config.yaml
n_kv_head: 7
head_dim: 64
d_mlp: 1216
attn_scale: 0.125
parallel_block: false
grad_clip: 0.5
doc_mask: true
MLP neurons of a small language model. Each row is named by its layer, matrix (gate and up: input weights; down: output weights) and neuron, and shows model dimensions 208-399. Each number is 500 + 40 x the weight over its row's rms, rounded and kept within 0 to 999. Numbers have three digits each. A neuron's up and down rows have the sign that makes its largest values positive.
After each neuron's rows, "fires after" lists the tokens most often just before its 100 highest values on Wikipedia text that the model never trained on; "fires before" lists the tokens most often just after its 100 highest values on Wikipedia text that the model never trained on. A number after a token or word is its count.

L3.gate90:559491482564493486541464473557546489543553491455418499505563455428491500522439507468516533512520540459433526553544480550525542514553521478424528508485477490446477557510518522513543492474444460525484432504507499572434530469521560543542446499519436504529483517583517482478474529511563515515378521487529453526448500472531501550498517509429483533474499576487490422552458468539466460396535546475492501486475476509491526534525486483417463551477545489498526503492505567504464434491476448464470509534529534567513475507379506564534480517493473507537500477499491481506495471461432488460
L3.up90:478473574432443458461486460451494539552483537597460587461523496520487558564486530507523482457470465532462478473433493505494527588508516465511540486523528506515572493505556545435544492470562475488493527468437520519435527502519448527532542491524454559534515437495431501522503493488484487486537533460496540500561493552476522487544479547488580511488488535505536540516467501446483542494524472517562509462471437515440536419516501453500450623518493481470488465480483537457483488484550545478515541462466429547464473496532501462540463520536496482563512562490477508509516483549477485521
L3.down90:547527501491509469512515519533482495569510469497460468408472537544487501554531606460510523512440503472419486506548507574444548487522535435468512473487499545541478505534486486484533491425538481558463468524521445529512467513453564462527537488523486515481505505514494532467452515470609481516525434512508485554504557506492537521563485485466563528421413526473514444514545514529459544503527431570483547461474421472445505522515463552475555470501508495519477440451482507470431513484503540498500505585505488498556490478481530485452433465510451487478476537533546546563514561508557513493
fires after: "Br" 28, "|" 14, "e" 5, ";" 4, "L" 4
fires before: "- " 29, "ze " 15, "| " 12, "ford " 11

L7.gate413:560493500484510544523536574513473501491529554529498531454472418409395479531518507493542459417571465474475528526526568488505572539415475511450550469542501408485520511550502490469462405523498424527447476535471373494539440557522536548539540546540461466558493488475578513509519464472535544432465474503516513525563414534536521517463569507488523465502502478486533526601510571454522466415508494495506514468491471477556499457515545494531470492389514447567486412455533464542546392460524496508542507521515455574466565487499502470545509512483501432495520477466480430441571519485552468447
L7.up413:512413473462467466537517488433507536504530531456463475548457478488489453474513519583506488436535515511505473515547526488546500513528501487464432538539507428519498516538455490519503434507499469447489524522533507499489457461575475558503538526539528561497505550538463440505490484407565448534484473497577545500474441536516518481492495491547462476523520468512478516461539570478473519488403510506483522452481466507490574476497508598484459503447522537540540411515609502493492494514460497493515529470595463507425553505530520460548523497516500457508587521561539503445469468532527465506
L7.down413:498443499486488495544459558464461535529486449489474550508547535474435450530435511506529527544522505510495431467538487530486546534491471550485555509475457487524505541476453552501494502493464515565482463527458513449512496572428432588526533524519448510522497495531509495557489480443502566554513522503455479492457530477434485508452535490415556460472485499472497502415498555529487610401459530505466521511508546534564446486546532460484471502537517522529494573487549492563471478503495576482503541468477517447536541507479445479545425539442504558494503482520536528478499514466537559493
fires after: "| " 30, ", " 20, "the " 6, "." 5, "- " 5
fires before: "8 " 16, "3 " 14, "5 " 14, "4 " 10, "9 " 9

L5.gate736:444515463470530537477453465548475503570408552465445469490536444439497548441518452492492480466510531456493449482501446555491546474525480480491485421570532466555508502446498543516561481539548473621465480440478577482528510486501439491551473500500513506519488515569510480424528479452487502526498521479568596492537477493469516551542521495531507506495459494626514458474527386517548518487442527534510529526483479561490414481417516500484514548545527510477479538483459571452464458616452530506526543475457547458520489472484498446488424488561527530464482442455503501441514436564504496473
L5.up736:450466465469578495486489511570497527507510516474482521420555433505493565517555537475559514427467475489525445578447547482482479532419484492526529453511527541496565496556494501519502523456501556436467555431426541496502467550478561569559547532583471499448498446524492428575511518500503578571478471468574514445569570429566546519543517529500495505532501601439478465437514598500430449546535551464491485496538437493420477455504551501458523479422530503490457443541572583481504487516463491511446472508516489520449509543494473477465506458446554548471508539503451507531501429416477552558
L5.down736:482528560519556502460482535458514598551533491457443538466424468510537463478552582364511480506486472493478507516548447574492580532499491551476501507526503451515485516517469501465485469544402456443536511554477477471500566478509564535474512546456546506493460499536498474456495480553481518461516508475508533451571580545555519520534562562523565476453499529479502446470472505527457509484522510479455490530491492491472477418580452476498508500519523501444426545589531485506516482514563464515496514443528497493553514454471475400468430501491472594510509589509467557446498500516470561474
fires after: "|" 68, "|---|" 4
fires before: "| " 87

L4.gate305:495544526473466540472470467482485448488560503513534514466519522422496484504526501475469558515560417550574499548449504550502479459400458479548501484541518466475566458479506589509572437501464490581448482515519542461528510523501441475462493452548558499492491523497444499499515525446552486516493510449547466507472489438556463454488506502567533526535516496549501472481477485501491460499386522533437520508495536546530501442548544523484508494560432517516486470512496436529516502496462505464503490481594455567490480493564483445496482566508458548437532432516572495476488484536520470404
L4.up305:516463511443494500466510542514524593503478443506442563543549527515589519543449543529506477522523530522489525504540487436456551460517455550583446476554490534520539496470488470439538520550529420510507429484524507546507491573478542513454449515500514443471485498461552466455529462533551478492483543575448508534500456466496446483519540447507552471456455495475505579462499554459521552476458530534534531458514512424530550438523441451506471542511461437488555540535541565522527469504468547544440519480538579515464460556495586520496392518430520546480510487581544470500428545532482512459
L4.down305:392514509474467450530503489560538443475555533587573446475390509475516473469496523532516526516482509537503461440520484503423504452478467546538519486437527490414500559541564546537496463548471555555468421479488496475469454526523540539482508475479494507538502454521452584482482480528511476478500502450415451451513511499544444539498536496498493528515628440487483451426477490446463446432442541507487478553531477543535502528547527501427566521586513491510488510554495517491533492542501501565504522555546504500437492478543543543412575527566538511500505526471525558534459445530533452499
fires after: "| " 32, ":" 19, "." 9, "0" 5, "Tim" 4
fires before: "| " 52, "|" 14, "on " 6, "\n" 5

L7.gate603:568486461490454486462495590453493491537449458482561475485521456481453496465509420523459519434495493478557438473456500548567589507467493546512592528531504375546540519488529473480542474436518492506425446472551452546478563458467490493564520440447463522481478552573601495468475495500513448512481455539499536503538486533576560424508519566542512444478508543520512499494487467513467556536480504510532557496513526477448439452457525546474485445480436583468460531463492517514485558489508519546529460510533432481432509455517566450417528452439461517466442465441498523471522491487539458485
L7.up603:460493470443514469461492464433463509524530502509457475451490520458545470448515517514476543415511483450515474469469413466508525479576438466542495508480539467515519550507461453501532507482530617531455523482512626496549544548435463471534527490527499515474483562485569461445473531425497495566513497470513447481474501524540544499555440466500507487466540554436519408506493536559522458388463471463407552448508564439520486549466468539506521481447553453459439455545542468472476504528477513496400503498442512472528475516445481469479492470556484479468534491477548458512484566495541502494
L7.down603:584483422548476519438486494502516581535434527527497491495478472477424563481450571528494528504501508505514483510486411462486589507479486455409500509453559499499609464483477441505495475532497505493527482525553527487506464585514465590463541518485482469522499497528406547518421528488487547493482508484488605467504427544479467441531549533433527448435515490488459517448458516480477530465468513511534488447522537499476540522511456497529485527442489608457483533479508417581511520511516523553474507546494517437483483470447429465470568504451454500517505483477544506507470530592485530508
fires after: "| " 48, "P" 6, "G" 6, "Can" 5, "1" 4, "v" 4
fires before: "| " 70, "ate " 5, "R " 4

L5.gate222:530514590428489375501521467478599487476480543425529452518478485438481487475490477462460485467498523467522446530521471439520503488476467436463499502520550531476506477505517533548518514474509535455527460476483485541440482538519435498444529424537441528537454485467540522543458442462509448517477573514521513396523456569558527562507564540520492622434527490508509530575488512496559502488531451471519518572476457541431439523476548494459518521549528481481489490511553515471509466534491517451427490490472502525517555511571489483494373516450512518575470506506526413499483489479562504470
L5.up222:494529432563565543475511465431469453558493515526549485495468478488580507461486543515434488493483522479492517509427489594517604500515539571532505523529436483486495471452517463513512518451511556486530500414464440534556487501485491566515458558494566473478466443495507545525491521499428463525550483447524492527454486484509530573543530513527454493429481529496489513521459544539502498485490529489471503482520534464493474412560466462555522462500445441443581486438407563464430572557518509513527555482491528504472461468481508564545530458486482439589551511506509471458547476513439504499
L5.down222:510552506510516569521508478561435478507585528524414457477522567487539545470512537442490479580551487521532491555449484486439515473538479540501439462548487478488543568518426480455460470557520509414542550565540453498513462470459506405526457520562545421498447492534483486463494499552495469480558556539463597571466550451509597510442532483471481518538471505495471537551464511456522538505516499510549551477512516510529508490479560541550467509613540508513490387451466449524510473480527460494494530523529536489441562471473535514478600520533475521484470500525485462477534445511428506462
fires after: "0 " 50, "2 " 19, "1 " 14, "3 " 6
fires before: "0 " 24, "1 " 12, "2 " 5, " " 5, "– " 5

L7.gate1113:448485481585442515567562588497463477522499487532554460486541473525499505437528533424525496501515463484516430445477480498539417458430508552521469451562543417506528487544530493506509475473472528451530496582495518489535540514473490535488572513463499467529511519544544476518446449501507531577478531421600515515446494545413480481535532472474477474488491554489497492527540582511498562479480476481452528431426498522515448513458543593488473541489546458450519482549523490460490466456491511511482541485478472518514513453548539450449502497480491563536519511492463434489530501472425520440
L7.up1113:467561471496473453591389540479486466544435432484500431483433496446418482547544503533519479468490549485455503515533540487516450545503543473532529460539505430479487490544524497507488467498437470456538499538490541537537524532494468538463530467516455483436525529498478469592471454510474533527562537516442524460464435481495494527431520510588488554556507534491514480563563527483419500534550554528534505548497498435524502524500424519544522474592461472566597499582554516490424501490462497545481467555550461497517526472503491529497450532516515503459416484408481601551449543514536555482
L7.down1113:487479518530491499412456555473504480545442468530500485556503414517429536487509529453488499472539601487487480451564487525448584503533483549461559499532435492401506538502496487465480515557538461618492553547505499525457529468515486473582548510520525523532486521426463474510496499473540520526412504509487480510450424439456542462504613534442464442451549487445585521499460436487567533463531504469446434438440534506572456491454513482474488437572550492587485471438484418497512552497495550475548512509517536522475488527483545511476446582502460495489430420441478460446538486489527561534
fires after: "the " 30, "| " 23, "===" 9, "(" 5, "- " 5, "in " 4
fires before: "0" 13, "8" 11, "9" 9, "8 " 9, "7" 7, "6" 7

L4.gate338:512545516596526538576493469519546478536502551521521498523513516559460466565568493497405443512526537484416499471533470593500510536499535449490428507481437521495546485497556539430541452368413483567405500528536437529481430532508547579462430453522509522475498494479453487547476493535440518522473512532501507452448521513507507454519501512498504556474500503502492512461471428472483423469557414514445588468512539523505458516474511422489519527491511498521526464562502503526456534504519461470481533506482460498531497554538466498507486550500488537479580529453484471509489493437529564529
L4.up338:501525476454538461508542464487481424497628491496502497495427540500508469479524457493464492506534532489524492506444466498462462418485541512537467511508510502489534493456546411530490475443544482550561479475485498422505527503532497501458518480491487520536489514495465555451401557452479517552534536515513559573524534560454479584492461501489572487536536561499491529517493502520513458470542550503520495465588498467498515498467518479505519491551498550529469520515508608454470586560491494489487500508409551469445535438566524510536589537533418517597431512470483508515479536548509519513
L4.down338:490465543560476544479515493515543540493513529506499496506453492563463459590539519493474495485459497523503463496513564518474554573489536526519455553461500478493533412540471522490426487496429478537505551493538463536521443509417486536508448502465555499551501462474443517516479468521481534525441518475531425445503558466525480540525552497484508474572500526503531498501624410462504509531539494571520470462498556515568553546482477506451465516552553447468465509500448489558439516551540469465452536512493440468441499497510540571488466535464520516452556453526510512517500542475533585460
fires after: "0 " 18, "1 " 17, " " 11, "2 " 6
fires before: "1" 15, " " 13, "3" 8, "0" 8, "25" 5, "22" 5

L5.gate814:523467510556518520439547464501505496488555491542536467467481508520490499486536437482480505510565455504461473551451441586431431528497540477511492491486488511590515550481489508457494499508473497465513465500423451512541465500436580571535485430511524542548459494553499551514447429455427529422521443491493484507508566521443504497496465482463516540452507514457518525441499573499456523500524615494454549514553469586453422406470447508427534477503458565553502510478464541507487599499480462582411529435574462598504432504481521513467478531516489534577545513553494496500525509556457496515
L5.up814:550505495500503520423469495477522514501500475460469442483553453542520460434462563506514491461437521500503534505519539537476508458534441476477514569469494517487518569490467504462545496463530551502494454431564585513560526488491493478577510473478500553488486531426513569531502471481501445444547510495560394488544511511514508465468481533480509464495530500522524502443499513544514526483470516556504465403530486471476455549565434518459486523578552469564500530499411459542493516473516481464551494411503487526503505510491538588508492475521536477510431515465593497534548461495424416527
L5.down814:535467457498460434482445433465502557518530434431498512504473495479448477550511567502476513519508415511467493473413476527453533560499525527582531544551510450527434468541411489525524520458543493522481513409523502513534568483530400502482491512402543534492449546488475441510476513486504522486494450505539546474498454446580482491540424479541522484529458508586610531471453552534564551492569463438542431449489504516461500491498534459481482571535442522488518568555483493429509584461467499509506600511448519545497507524571486505564477514455483482450495450496534479572525540510499466524
fires after: "| " 45, "12" 8, "c" 8, "6" 4
fires before: "| " 61

L7.gate722:539506520494478530508418563482496386526518496460453524511523561518465533510504519466497576475488447456491517472465494498485434539414484522545469522561522482545566534508544519451504495487459457574511510474513511482514483506446448596417479371542511449520515542501537441505539529489473462419540463390466526520487567501484510470530464551560517538512628496461512455511455442441559502494537456485516459459440495456423486500371529513481479546451452476492550486505425511520486496489549448507436518576593561529435475502508497487533471516521499475460497492524563546473552532468539520414
L7.up722:500540436516470467490475493579444576533520540457493523523522475508521484523567522461503518506543474536566496518502524525540524497486553456516474514526493467495540475448545449476537518500534519446480510472504486583537552474458528567512550525456527475551513595553505524464474573515422434462431484454542402543487462520480457506514468506447518430511501482573518485508506574582523545572564457458461533531487568493485424461498485506464539553483498527473501524539487544471556481538520500526452444491459545503533483494503459582542543515471515516542514493491518519498546519464542546517
L7.down722:528528530486500417417441548463506460506494513532522462526476481452505515487530545465600431524455546605485472503475501502508526560492494455552477477437487521484482467483411465478420469522556489540528406546405477483499546532490511498469465513453518440519443464402505528548508497526481475501435513486574523582517544540560467525548501403389486448484492427530537554513459563487489494468505621428522511431511577469453450486422470453502490543534461547475457549478520455512482451554446506554518466553555518458477489553500433514482487435453551563547456456457555479496493445441472484458
fires after: "| " 30, "." 9, "6" 7, "7" 5, "K" 4, "29" 4
fires before: "| " 50, "|" 8